config.yaml
num_hidden_layers: 12
hidden_size: 320
num_attention_heads: 10
num_key_value_heads: 10
head_dim: 32
intermediate_size: 1280
vocab_size: 3128
hidden_act: "gelu"
norm: "layernorm"
norm_place: "pre"
norm_eps: 1e-06
positions: "learned"
qk_norm: false
attn_scale: 0.177
bias: "none"
tie_word_embeddings: true
parallel_block: false
init: "normal"
init_std_qkv: 0.0296
init_std_o: 0.00604
init_std_up: 0.0296
init_std_down: 0.00302
init_out_by_depth: true
optimizer: "ademamix"
learning_rate: 0.000333
beta1: 0.9
weight_decay: 0.58
lr_head: 0.00567
max_grad_norm: 0.5
warmup_steps: 214
schedule: "wsd"
decay_fraction: 0.606
decay_shape: "sqrt"
final_lr_fraction: 0.02
batch_tokens: 65536
max_seq_len: 512
doc_mask: true
train_tokens: 444500000
max_steps: 6783
dataset: "wikipedia_en"
MLP neurons of a small language model. Each row is named by its layer, matrix (up: input weights) and neuron, and shows model dimensions 176-303. Each number is 128 + 24 x the weight over its row's rms, rounded and kept within 0 to 255.
Before each neuron's rows, "fires on" lists the tokens most often at its 100 highest values on Wikipedia text that the model never trained on.

fires on: "ad", " |", "ated", "n"
L6.up599 [151 144 124  81  69 155 144 111 126 146 124 149 100 103 152  92 100 105 108 121 106 147 109 158 147 143 130 124 139 124 142 117 103 118 190 100 146 148 105 155 106 133 149 140 125 146 127 143 105 170 132 105 137 109  64 122 135 134 107 131 126 160 133 153 126 117 141 106 158 136  93 180 122  81  95 110  86  90 162 159 120 168 146 171 133  97 118 119 121 160 144 167 137 144 122 127 148 140 121 158 117 126  96 110 139 140 123 145 136 119 128 150 136 132 152  95 120  97 158 130 128  96  95 125 139 106 119  91]

fires on: "r", "ol", "c"
L7.up746 [127 107 161 157 124  82 155 144 122 100 159 147 114 147 119 123 146 192 121 125  96 117 128 174 126 143 118 137 120 135 116  82 127 107 155 142 126 105 147 136 145 136  97 138 132  91 107 119 142 125 153 133 135 140 145 108 107 158 121 124 102 106 117 179 117 153 134 149 118 126 128 131 150 157 130 137 122 130 138 143 105 144  85 160 111 118 117  81 123 153 132 146 131 128 119 131 162  95 150 147 153 137 142 149 110 127 127 156  96  65 133 137 104 145 114 106 106  59 139 115 169 117 119 104 122 134 140 112]

fires on: "in", "ic", " election", "ople", "ics", "ine"
L9.up143 [111  87  82 135 122 142 114 136  89  92 154 166 117 155 130 103 175 160 121 111 119 119 157 141 108 122 113 108 147 108 110 144 125 125 104 130 124 143 150 127 125 165 176 165 112 153 146 166 127 131 110 144 141  96 151 144 136 152 136 138 195 112  99 131  83 155 164 162 129 142 135 146 153 127 136 128 121 109 132 119 139 126 130 138 115 112 126 144 105 158 141 114 127  98 106 151 163 118 177 133 160 157 126  96  93 145 124 138 104 127 101 121 131 128 122 120 129 145 153 139 156 119 112 133 118  71  88  96]

fires on: "han", " exp", "ference", " fac", " Field", "hn"
L4.up1196 [202 116  96 166  98 163  98 119 140 126 134 136 131 108 121 119  63 105 112 151  70 125 121 122 126 123 149 160 207 119 136 136 114 159 140 152 149 114 135 121 127 105 112 106 122 130 144 120 134 117 150 142 122 153  79 106 155 116 153 127 146 124  65 128 157 117 117 128 122 164 152 112 114 158 124 110 137 113 165 185 129 122 105 183 131  58 130 106 128  95 126 162  98 164 139 120 153 135 134 133 113  96 120 117 148 152 123  78 117 120 133 127  74 126 100 145 138 113 132 111 143 144 108 163 125  99  96 113]

fires on: " ent", " back", "ensus", "eral", " Rele", " Off"
L4.up495 [161  89 141  95 134 152 104 129 147 137 118 160 128 143 160 143 137 118 128 130 106 151 135  74 185 120 114 164 112 160 115 100 136 118 115 100 129 128 136 102 119 129 128 100 153 125 164 137 125 126 138 163 148 107 106 140 119  95 132 138 138 124 130 137 114 182  92 136 134 117 145 158 153 133 188 131 101 173  98  72 154 113 142 109 175 115 148  90 144 131 126 163  96  77 138 102 120 116 130 140 151 177 125 135 131 143 126 152 111  41 186 148 104  82 129 101 154 111 120 107 131 155 133  97 156 116 134 151]

fires on: "cept", " original", " Pre", " poss", "ided", " with"
L4.up531 [114 142 140  97 102 122 111  89 109 113 167 115 110 161 145 128  91 155 170 102 102 134 103 138 138 110 169 127 132 130 150 106 118 109 150  82 134 158 127 156 135 147 104  85  89 142 134 115 129 126  99 104 138 100 156 110 129 128 138 114 126 128 135 152  89  90  76 129 105 123 115 137 118 126 121 139 149 153 131 120 107 118 115  78 104  72 141 132  90 111 134 147 128 163 157 135 150  71 111 139 125  99  92  96 118 161 121 125  69  69  98  59 136  81 111 134 118 121 117 177 125 136 140 133 141 135 145 107]

fires on: "a", "1", "i", "ai", "3"
L8.up800 [141 143 125 119 154 108 167  95 126 129 117 174 149 134  65 116 115 136 136 128 111 118 115  86 147 125 117 100 137 177 128  92 135 150 107  59 118 121  87 139 130 166 118 140 117 171 107 181 127 157 118 149 137 135 167 143 138 107 112 136 108 156 111  83 118 155 121 116 140 142  84 148 132 150 126 101 133 127 165 151 133  97 124 148 108 114 114 108 119 147 133 132 163 132  80 174 153  76 112 135 126 117 145 127 114 137  94 113  97 127 117 151 110 126 155 146 103 101 167 117 113 170 118 117 123 147 113 145]

fires on: " g", "ch", " en", "ich", " cond", " G"
L6.up138 [152 152  98 103 162 128 115 158 148 156 138 167 169 130  88 124 145 152 141 145 165 160 124 145 162 191 135 131 126  85  91 117 112  97  91 159 179 148 133 131 150 129 121 148 130 111 143 132 143 147 157 152 131 124 140 123 116 166 104  89 140 109 108 143 129 145 142 126 107 141 154 109 108 112 155 116 162 133 155 136 115 134 141 145 113  96 120  95 100 142 117 113 134  94 120 118 128 100 149 135  90  78 138 121 112 111  82 150 136 201 118 123 118 165 102 102 152 161 146 150 128 164 173 120 168 123 124 111]

fires on: " |", ";", "u", ":"
L8.up1208 [181 117 133 139 113 131 146 129 133 125 112 143 112 153 131 117 122 135 101  64  96 124 100 127 153 127 123 122 106 196 114 121 129 145 115 141 156 160 136 131 153 165 116  83 122 171  94 117 111 146 130 105 158 126 167 119 143 164 150 129 108 136 117 157 125 152 101 128  97 144  96 149 129 115 115 100 129 128 126 103 161 174 139 150 128  92 128 119 108 133 127 146 144 136 121 124 116 114 124  77 137 146 150 140 115 132 117 125  91 101 148 141 134 145 142 117 140  84 153 149 105  87 106 133  90 181 134 106]

fires on: "op", "c", "se", "hip", "ide", "ust"
L6.up101 [133 122 192 127 134 151 145 103  92 126 102 133 141 160  96 127 142 156 156 141 158 150 119 162 103 147 144 138 148 109 141 104 116 134 131 154 127 129 155 119 108 147 123 135 138  85 139 150 122 111  91 127  90 131 164 102  99 110  93 114 122  78 131 143  81 147 100 109  92 129 142 124 132 158  97 132 140 133 115 130 119 183 109 165 121  78 171 138 179 157 138 128 160 148 114 162 140  41  79 141 152 139 130 130 163 109 150 146  93 133 105 141 126 124 112 169 100 119 126 139 149  95 108  70  94 112 170 138]

fires on: "4", "5", "3", "1", " research", "0"
L8.up608 [125 176 180 157 106 113 144 108 102  96 144 152 129 127 113 117  91 173 119 182 114 132 141 102 174  91  76 140 163 146 129 134 163 135 142 124  81 121 120  93  76 107 126 158 102 122 150 173 114 149 110 130 166 114 149 193 162 118 164 176 109 138 119  85  93 146 124 146 129 127 115 140 139 137  96 128 131 153 128 120  97 142 136 133 141  99 138 129 107 157 121 127 156 122  91 137 148  95 121 162 132 134 119 151 111 127 166 154  91 113 123 171 140 173 138 115 133 110  94 193 150 151 127 131 112 127 105 110]

fires on: "u", "re", "ou", "ru", "ag", "se"
L6.up365 [130 121 112 124 157 125 156  97 136 117 155 147 102 154 131  89 133 124  96 145 165  86  76 131 100 119 108 117 101  83 126 132 136 121 118  78 113 164 115 123 128 138 123 154 105 169  97  99 117  78  76 115 125 141 109 154 160 147 121 120 129  88 151 114 102 122 127 137 121 182 131 120 151 162 182 134 167 101 154 110 100 159 117 159 126  94 121 142 103 147 135 148 121 144 173 137 103 138 112 141 119 116 100 110 130 100 128 156 150 133 144  93 143 134 109 168 116 122 138 105 155 149 123 177 110 114 156 128]

fires on: "ge", "ire", "ul", "ise", "ile", "ir"
L9.up984 [118  91 145 112  84  94 134 158 156 146 140 142 108 122 120 134 159 138 113 122 113 144 158 135 127 142 112 105 136 172 139 165 154 161 135 109 119 112 148 202  93 159 137 142 113 103  68 111 117 138 111 115 126  57  92 141 146 139  97  97 145 148 122 103 136 124 141 108  88 107 162  88 143 204 131 103 130  96 104 144 112 156 141 120 157  84 132  94 120 139 130  90 113 116 157 115 154 103 131 113 135 144 183 155 127 148 162 144 132 108 166 117 157 117 145 138 128 160 124 134 142 128 116 137 145 116  91  99]

fires on: "ine", "ri", "in", "en", "e"
L8.up1067 [154 153 153  99  87 130 122 153 113  91 156 166 172 150 110 117 203 102 150  94 126 139 140 113 103 111 116 106  87 136 118 110 151 104 141 176 105 160 157 119 101 129 157 151 110 134 117 149 159 133 149 108 126  60 134 124 134 149  96 171 156 120 119 101 100 147 122 116 143 158 142 117 137 171 121 138 139 130  96 121 114 153 112 147 139 144  67 131 102 135 140 128 164 110 166 144 144 142 172 131  83  94  96 127 157 132 142 161  54  98 104 120 168 145 120 116 115 153 130 135 113 164 157 122 115 130 130 107]

fires on: "p", " not", "ang", "o", "z", "art"
L7.up1211 [145 161 120 136 118  86 111 125 111 102 118 150  83 119 105 109 147 123 134 133 106  63 131 117 167 118 160 114 142 157 144 140  76 146 143  94 164 115  87 161 108 143 105 113 128 146 167 136 115 152 106 160 147 128 121 129 105 134  94 106 131 194 131 105 128 181 171 119 177 123 133 121 121 106 142 137 144 139 131 104 112 101  72 126 152 115 113 140 118 155 123 170 152 123 114 110 138 167  90 128 125  71 125 129 131 143 184 126 101 106 105  96 109 143 116 128 146  92 172 149 121 137 172 151 124  86 115 137]

fires on: "ance", "outh", " research", " comm", " human"
L4.up889 [125 135 129 121 106 136 120 124 110 103 128 109 142 101 155 103 129 115 136 136 145 108 124 139 147 108 143 105 114 127 120 156 107 141 130  92 139 133 122 197 112 148 113 124 167 149 150 113 126 171 118 130 154 107 157 159 148 114 137 121 158 113 108 175 118 128  97 117 132 114 120 133  97 105 113 125 148 142 118 117 108 104 119 118 141 168  91  81 131 132 129  98 133 181  80 101 137 129  86 137 137 136 131 130 169 135 150 118 107 139  92 138 109 178  97 135  87  89 137 122 179 104 109  89  97 132 162 123]

fires on: "t", "h", "ad", "m"
L8.up356 [103 114 106 130 152 138 139 139 132 132 185 192 169 116  76 146 114 164 102 120 155  88 109 131  88 173 128 139 141 130 140 107 117 101 153 132 136 123 162 132 133 137 126 146 109 130 136 176  78 105 124 138 110 134 134 125 121 123 123 120 184 127 159 147 110 150 119 155 149 136  73 101 165 128 115 109 118  92 130 124 121 153 136 153 130  90 107 114 148 152 100 115 144 131 146 100 138 123 119 102 140 145 137 159 142 143 111 138  73 139 116 112 150 138 102 147 128 104 129  89 104 118 114 146 149 169 123  60]

fires on: "omm", " Sen", " would", " Writ", " Football", " also"
L4.up670 [109 118 117 134 121 124 137 171 102 127  89 153 156 137 115 101 108 137 162 131 158 111 167 122  76 117 112 160 168 122 136 131 113 170 132 103 155 128 126 115 131 103 166 173 122 132 174 134 120 139 123 120 145 126 142 139 128 132 143 130 122 115 124 125 148 165 120 105 158 135 115 163 165 153 105 119 147  85  84 156 107 118 135 134 128 148 159 165 129 137 136 153 111  91 135 161  94 111 145 109 143  80 169 130 152 160 134 129 126 140 135 151 173 106 127 122 151 152 115 141  94 185 134 135  86 110 177 137]

fires on: "ph", "outh", "ter", "uel", "ys", "aly"
L4.up257 [127 161 168 153 132 135 138 128 123 135 174  97 123 134 128 160 123 135 167 163 117 139 138 119 122  86 125 102 145 123 164 126  99 171 166 144 143 137 124 127 126 120 103 100 144  85 122 113  95 123 129 114 147  75 157 152 106 100 144  95 158 129 139  89 137 114 132 105 106 101 120 178 130 116 146 112 136 153 124 116 102 145 136  49 149 189 125 138 131 136  94 106  96 118 115 112 100 114 111 138 126 121 147 118 182 104 136 135  99 110 144 150 131 178 122 111 145  87 132 128 132 189 111 102 108 104 167 128]

fires on: "ak", "K", "ed", "isc", "umb", "ish"
L8.up654 [123 134 138 133 157  73 132 169 129 121 156 140 111 114 155 132 125 129 156 116 123 140 126  86 119 136 144 132  72 123  59 145 160 167 131 134 139  92 102 149 117 174 120 178 134 125 138 134 166 127 125 147 122 142 117 107 169 127 150 113  84 157 108 126 120 109 107 118 176 132 123 108 123 129 142 109 158  86 128 146 133  96 127  96 140 100 160 119 151 127 122 137 139 157  82 121 133 117  81 106 134 107 144 104 132 163 187 140 129 139 130 125 137 103 157 140 120 149 149 126 117 100 154 130  94 100 149 112]

fires on: "in", "n", "mer", ":", "qu", "c"
L8.up547 [106 134 147 114 125 142  96 127 133 154 169 162 113 173 149 127 134 138 158 115 131 113 114 182 134 138 151 104  92 167 126 129 154 123 157 168 133 108 127 170 103 159 139 117 146 102 139 151 157 129 102 156 135  94 128  92 100 127 121 144 120 125 108 180 114 102  67 118 125 143 141 142 157 129 123 111 139 142 131 124 121 129 119 112  91  97  87  97 109 142 124 160 148  88 111 104  81 129 151 117 133 136 162 161 119 113 132 157 134  90 139 164 164 127 161 148 148 103 136 136 178 122 146 143  89 119 138 120]

fires on: "198", " U", "f", "-", "20", " exp"
L7.up545 [152 129 119 101 127 142 138 105 132 104 147 134 134 108 156 100 127  97 124 149 135 166 114 116 115 125 158 147 176  91  98 114 101 167 111  71 118 131 172 144 138 151 125 130 129 142 133 111  82 114 152 159 154 130 126 158 124 114 141 124 115 160  96 155 131 117 131 106 122 110 124 102 194 150 128 115 103 116 144 122 134 154 100 123 155  92 154 113  96 141 127 146 130 112 157 123 139 106 128 138 132 131  85 136 116 137 106 128 116 140 136  96 105 165  92 121  84 117 122 127 133 115 129  71 136 116 156 119]

fires on: "–", ";", "B", "in", "-", " |"
L8.up1143 [134 166 147  97 154 115 167 106 114 142 140 150 139 157  97 115 127  95 105 112  88 109 113 136 114 156 133 146 122 150  64 144 130  95 110 163 118 135 151  98 171 101 158 118 104 110 114 141 128 124  89 135 136 131 168 113  88 164 131 125 127 122 132 167 108 161 129 154 169 143 147 155 106 120 130 106 135 124  97 109 121 149 143 103 147 116 138  82 109 150 140 130 121 128  78  91 121 102 142 125 120 139 146 161 151 154 119 120  87 118 117 121 128 111 126 149 124 110 146 149  94 114 124 129 130 151 131 105]

fires on: " during", "ether", " larg", "iving", " World", "ther"
L4.up1095 [131 108 141 109 193 109 180 127  91 120 150 140 102 116 145 161 127 136 168 129 105 142  86 100 114 118 134 131 109 102 121 134 136 111 124 114  70 148  93 158 112 155 180 144 160 112 102 132 113 119  99 114  99 110 160 125 144 128 129  86 106 142 129 143 142 140 155 115 151 119 125 183 138 115 113  95 101 155 103 145 130 126 128  62 125 127 155 153 152 138 106 162 114 118 128 109 111 151 106  99 123 135 136 127 134 126  99 139  85 109 157 102 141 133 123 137 143 161 146 154 125 137 138 116 128 124 137 116]

fires on: "th", " of", "n", ":", "\n", "st"
L6.up609 [105 145 125 132 122 128 119 124  91 168 141 122 149 137 116 129 147 150 114 186 167 103 116 143 141 116 112 172 146 119 100 145 161  85 142 142  67  90 107 107 108 136  53 112 115 150 142 145 131 134 119 126 140  87 153 128 129 137 162 122 114 118 172 144 132 137 132 144 133 134 154 135 113 119 151 161  91 117 122  88 111 129 127 108 136 102 143 146 116 146 151  98 137  98 126 131 162 141 118 162 132 108 122 147 131 100 167 128 145 171 129 142  94 107 158 115 137 146 166 111 162 151 140 108 122 114 167 116]

fires on: "p", "ight", "202", " Time"
L7.up111 [139 113  86  94 145  76 107 114 114 132  88  64 148 118 156 102 126 124  76 107 146 128 136 137 134 105 123 131 117 142 124  95 101 143 136  77 109 141 135 115 111 122 158 151 113 140 161 138 104 173 144 129 134 128 136 146 119 154 150 148 100 109 129 118 120 137 186  88 106  90 128 122  82 152  91 148 151 151  94 117  97 153  94 177 190 124 131 158 152 150 121 137 150 125 111 160 142 105 130  98  87 135 153 102 127 133 120 135 125 142 125 115 107 108 143 110 159 112 123 129 170 129 151 146  88 128 153 122]

fires on: "o", "x", "le", "ic", "ica"
L8.up1053 [142 108 141  99 119 136 163 149  95 124 108 104 164 143 119 117 126 155 127 119  86 122 115 155 128 107 146  97 149 167 100  98 111 161  88 135  92 107  92 140 141 102 151 182 115 123 109 119 106 142 114 141 128 107 137 187 101 143 152 106  99 203  52 177 134 139 151 130 128  95  99 154 156 142 134 144 117 132 132  91 110 142 125 177 124 115 127 126  90 120 109 145 152 121  73 134 160 143 139 115 106 111 106 147  85 130 147 164 110 113 124 134 132 136 125 112 118 122 134 119 100  95 138 138 164 182 123 108]

fires on: "re", "e", "qu", "u", "ou", "."
L6.up20 [126 115 190 122 120 112 128 134 122 156  94 148 131 121 119 139 150 162 134 108 123 141  79 108 158 100 139 115 143 125 121 140 116 104 132 122 102 148  98 117  92 149 161 145 120 122 102 107 137  88 110 130 127 139 136  82 146 104 108 126 105 167 152 118  92 130 108 104 106 187 127 131 170 178 119 144 135 110 153 145  94 115 105 111 121  52  91 139 155 177 131 154 122 107 173 164 145 140 102 133 117 146  72  98 127 143  98 124 116 147 148 132 154  94 130 174 119 144 187 155 125 112 121 151 116 123 149 121]

fires on: " Th", " F", " n", " st", " g", " has"
L8.up390 [109 140 109 135 139 170 146 137 160 152  90 147 145 102 143 122 173 106 146 125 152 127 125 165 106 168 114 131 127  70 133 133  77 122 163 147 121 112 144 160 131 148 131 162 107 139 125 136 123 155  89 163 143 131 111 161 132 201 127 115 147 136 139 121 167 158 135 145 138 123  81 117 115 126 138 123 100 106 140 133 115 150 139 130 120  79 157  98 153 147 160 110 157 103  58 167 137 155 124 141 124 144 107  97 113 109 125  85 139 128  87  81 107 149 128 110 113 133 151 122 182 147 172  93 101 120 168 136]

fires on: " ", ":", "—"
L6.up456 [109 113 110 125  87 144 154 116 120  88 143 166 133 141 109  96 128 143 124 111  89 115 161 137 141 102 126 142 136 143 115  89 120 127 110  96 128 106 116 158  84 154 138 162 111 138 134  96 167 120 167 128 144  79 125 128 160 164 118 126 113 141  86 118 119 103 105 135 145 126 148 121 165 119  79 127 136 113 118  98 134 141 130 110 141 142 135 141  99 168  82  81 152 107  94 131 131 103 134 141 161 119 144  83 105 156 121 125 116 105 111 144 184 198 129 103 149 138 138 123 105 118 134 114 169 143 142 113]

fires on: ",", "–", " +", " ", " −", "6"
L9.up419 [158  80 135 130 140 146 151 115 102 103 168 150 115 114 127 127 117 124 153 107  98 109 127 136 140 137 158 108 125 175 120 116 132 146 181  87  87  85 114 136  89 176 103 160 121 139 152 117 165 129 133 134 129 105 143 159 148 144 132 139 153  85 123 166 117 120 127  72 110 125 123 165 135 180 106 147 147 129 120 158 109 129 159 149 114 165 140 123 115 136  99  83 155  94 166 152 105  78 164 107 137 167 134 123 114 155 135 118 131 101 124 174 115 168 144 120 108 131 141 139 156 126 116 158 146 153 115  92]

fires on: "or", "et", "t", "in", "ic"
L7.up325 [109  94 106 125 162 147  82 132  91 132 119  87 166 124 162 117  82 134 147 130 128 121 125 106 195 116 144 139 124 118 192 131 129 114 156 153  99 155 159 132 140  82 138 199 132 143 116 114 127 107 137 117 113 131 112 142 161 141 112 155 126 121 142 146 116 108  99 129 157  98 110 175 154 123 170 131 117  47 125 162 109 181  99 149 115 113 117 134 117 151 113  99 153 125 132 141 135 154 129 122 121 151 123 129 127 165 151 166 131 135 107 111 112 164 118 125 156 100 123 114 129 112 153 123 133 101 118 146]

fires on: "ct", "che", "ional", "ball", " form"
L4.up1070 [131 152 158 174 128 151 171 139 114 110 135 107 124 140 133 145 132 100 119 122 127 108 128  91 151 115 133 139 132 158 125 146 113 151 133 155 155 125 152 100 169 114 142 114 131 119 117 119 120 139 109 145 132 127 112 121 130 135 146 137 145 116 147 103 126 141  94  87 136 140 121 100 113 137  86  75 151  72 121 158 136 124 137 186 135 163 131 103 136 139 120 133 154 133  67 143 153 104 124 103  87  87 101 159  75 149 149 164 151  80 151 184 111  88  71 119 124 147 114  94 110 109 116 144 115 111 137 131]

fires on: "G", " g", "g", "ag", "aced"
L9.up259 [ 84  90 165 135  90  66 127 112  88 166 135 119 117 141 112 123 131 162  89 151 110 142 171 179  91 162 145 123 134 140 104  91 124 142 122 164 150 167 141 115 111 108  97 133 135 141 111 148 136 118 154  91 135  97 159 117 134 129 120 145 160  83 141  98 131 178 101 108 135 160 154 129 128 147 184 111 107 132  71 145 139 169 144 172 146  80 167  92  86 152  92 153 134 133 106 113 121 123 159 123 120 151 118 121 144 138 155 126 130 112 120 134 109 134  98 109 114 128 106 112 101 133 111 114 126 102 117 113]

fires on: "il", "ar", "ast", "ly", "ath"
L6.up690 [ 93 131 113 123 113 146 171 117  79 135 141 125  91 159 160 147 133 102 155 183 106 114  93 136 116 139 177 109 146 102 105 137  98  83 132 107 111  86 129 153 146 110 140 106 119 127 108 148 175 107 117 127 144 112 127 102 148 179 102 171  94  98 118 154  93 152 123 146 155 156 128 141 148 172 116 153 123 122 130 139 123 129 111 122 146 115 122 172 143 142 108 139 133 117 140 106 144 139 118 110 133 130  98 135  82 148 144 164 142 154 137 125 124 170  98 129 105  91 145 117  99 143  82 156  92 117 122 113]

fires on: "amp", "ough", "amil", "ote", " rul", "gu"
L4.up770 [ 94 159  97 130 109 200 117  92 123 124 153 116 149 139 114  88 131 134 124 149 110 123 114 121 140 115 133 107 142  90 123 149 116 154 122 198 153 105 148 145 150 174 110 179 119 104 122 110 126 114 128 125 134  96 135 107 131  91 122 127 124 120 174 149  93  98 139 126 139 114 101 106 142 113 102 111 108 104  83  93 121 140 146 128 134  88 118 134 135 178 110 144 134 144  85 129 142 122 130 131 198 105 138  95 134 109 107 142 138 124 135 134 105 120 118 138 120 142 143 121 144 152 133  96 105 125 116  87]

fires on: "em", "ish", "by", "an", " re"
L4.up1020 [126 116 112 100 100 130 138  61 113 159 167 104 130 160  80 107 102 135  79 150 101 125 114 200 114 110 108 119  90 108 127 138 127 128  78 165 135 131 115 156 117 124 100 151 125 146 144 126 118 121 153 162 152 126 111 138 142 135 117 145 105 120 145 114 143 174 121 124 122 105 116 109 117 128 126 119 132 115  77 147 103 119 116 114 126 118 124 117 110 121 128 151 190 110 134 112 173 126 113 107 157 107 107 144 137 145 153 128 142 118 142  56 136  84  88 140 117 175 115 124 133 115  98 172 143 115  83  74]

fires on: " many", "of", "-l", " several", "ical", " their"
L4.up969 [135 102 133 152 126 114 132 154 109 132 127  81 115  91  83  83 101 125 141  83 121 103 129 153 121 153 153 127 151 135 137 107 127 183 123 137 147 144  73 149 127 121 116 172 144  84 141 119 146 127 141 137 108 128 102 138  91 156 139  96 133 157  72 188 124 162 129 118 140  74 122 137 129 126 105  91 134 130 131 164 140 145 103 109 135 140 145 183 106  88 103 112 130 141 110 121 145 121 141 144 136 113  90 141 125 118 107 139  93 105 137 117 171 147 105 114  90 130 133 133 150  99 152 136 123 136 151 121]

fires on: " so", " then", " Ma", " returned", " addition", "iddle"
L4.up124 [133 142 131 105 143 147 136 146 131 151 125 126 125 179 123 194 110 156 147 104 125 201 139 121 106 158 167 161 140 133 133 104 146 129 120 155 121 168 169 126  92 165 127 131 125 118 100 104 146 163  68 101 131 109 126 110 101 143 131 155 119 127 132 116 169 131 121 138 120 108 117 138 129 100 140 120 158 117 150  88 163 118 162 108 122 121  91 138 185 110 154 129 142 143 131 106  96 142 141 151 100 166 139 161 119 146 130 150  77  81 139  87 166 130 121 107 138 137 158 163 115 145 137 139 121 117 171 139]

fires on: "t", "it", ":", "A", "h"
L6.up415 [101 104 130 155 204 161 106 122 116 132 129 171  75 134  93 156 114 117 110 108 136  60  74 104  88 151 149 146 131 131 144 113 132  91 118 119 126 169 113 135 151 126 113 178  93 102 144 142 140 133 104  97 127 117 147 131 132  93 128 143 117 146 138  86 118 123 117 107 152 157 115 163 142 105 103 128 101 140 114 147  99 116 101 114 139 123 108 159 122 170 116 162 166 125 138 128 176 133 142 120 100 179 149 148 113 149 121 121 126 133 114 151 110 108 149 162 132 139 115 170 119 137 124 137 109 133 118  73]

fires on: "v", "in", "et", "c", "t"
L6.up1106 [112  89 118 145 145 157 126 127 130 121 144 138 145 204  95 160 108 117 130 113 129 130  84 143 126 101 136 119 118 101 159 134 125 121 152 138 128 158 116 111 103 121 149 208 150 134 169 114 114 114 152 174 127 102 114 108 148 106 113 122 139 134 120  96  68 124 144 114 171  76  90 121 143 146 157 137 119  91 133 131 134 130 112 114 147  93  89 147 103 153 144 118 106 141 173  97 149 134 141  96  94 133  70 158 138 133 154 148 149 136 116 145 201 158 120 108 177  97 129 132 149 116 132 139 139 146 146 101]

fires on: "A", ".", "s", "E", "F"
L8.up699 [ 93 118 121 141 138  83 125 120 124  97 186 136 138 123  83 172 139  95 170 121 148 161 128 122  96 102 127 155 104  81 128 150 102 101 132 110 150 156 142 150 153 149 118 108 146  71 103 143 130 155 121 153 139 137 141 122 133 152 141 155 104 116 121 130 122 156 150  92 123 161 158 100 151 102 131 121 161 123  66 137 143 178 128 140 109 115 143 122 145 117 130 138 157 120 147 118 108 108 116 107 120  93 144 149 132 107 137 157 126 195 140 127 164 103 145 127 110 137 150 149 140 157 134 106 139 118 176 107]

fires on: "ing", "ed", "qu", " went", "ak", " on"
L8.up1117 [141 128 148 135 157 142 175 126  91 108 153 119 139 129 141 105 123  86 138 164  63 144 115 139 110 105 149 107 122 125 111 130 107 106 185 125 146 115 124 116 141 181 105 159 138 122 151 130 136 120 140 187 100 137 120 124 105 166 135 169 106 145 105 145 135 139 110 119 168 137 141 118 126 128 132 118 109 124 111 115 110 118 151 136  97  85 128 108 122 147 126 128 135 157  99 144 123  94 135 137 143  96  73  92 138 140 150 165 122 123 135 107 154 112 127 106 117 165 123 168 150 119 170 160 122 132 177 124]

fires on: "s", "ed", "ing", "es", "z"
L6.up1104 [139 119 121 126 146 114 150 121 125 139 134  96 136 126 113  94 120  89 132 146  86 140 115 121 150 137 127  78 133 122 147 125 103 129 103 136 124 151 159 142 144 156 135  80 119 148 135 141 124 134 140 156 129 156  91 121 110 162 104 140 147 217  87 169 132 132 116 121 173  95 141 111 117 142 112  95 130 124 154  96 113 145 113 110 119 108 111 139 133 142 123 141 128 143 160 111 121 148 125 119 121 105 145 149 133 132 163 115 122 150 161 164 143 110 155 142 145 149 159 173 161  92 175 112 107 167 128 136]

fires on: "ak", "um", "qu", " l", "pt", "em"
L6.up1123 [120 128 129 138 166 108 116 138  98  63 149 133 112 110 134 134 185 120 145 139  77 150 107 156 125 162 152 122 137 121 110 127 117 100 146 110 149  78 107 139 131 134 131 163 138 139 147 116 101 154 123 123 143 116 119  85  96 135 135  84  91 115 114 139 131 145 105  90 170 127 118 144 123 117 162 116 116 136 139 129 104 143 138 124 150 128 143 109  95 139 129 113 125 140  80 138 117 106  65  98 117 111 125 133 113 150 150 166  98  96 138 143 170 104 105 162 149 118 120 135 113 114  95 146 115 129 143 111]

fires on: "ath", " late", "ances", " great", " total", "ensus"
L4.up612 [ 94  99 119 110 167  62 142 133 120 133 137 100  98 134 116 137 174 133 151 125 101 112 113  71 130 146 126 148 106 185 107 137  94 112 113 140 108 149  83 154 108 121 128 147 132 113 128 125 177 153 126  98 131 136 171 131 124 177 123 116 155 124 111 138 137 128 113 152 195 176 146 148 124  96 136  86 131 128  99 140 140 148 138 136 138 123 130 153 127 125 110  92 137 137 129 117 120 127 164 123 100 120 113 122 149 124 117 136 164 142 125 114 125 120 144 139 116 141 188 178 173 111 145 132 161 164 103 132]

fires on: " her", "=", "unn", "ann", " how", "ther"
L4.up325 [109 120 115 105 133 120 138 114 131 108 101 136 147  93 129  95 148 100 153 103 114 114 139 151 212 129  86 116 106 125 109 128 122  90  65  88 125  79 123 144 128 119  88 152 126 183 136 105 103 145 130  97 133 102 139 127  91 104 127  91 119 162 138 133 120 145 144  95 153 104 145 159 116  83 127 148 109 131 112 151 151 144 104 139 107 132 133 136 147 148 134 138 135 126  80 181 104 138 119 113 134 135 100 139 104  98 116 116 141 140  87  99 130 121 148 117 101 116 174 144  90 151 132 178  83 135 167 161]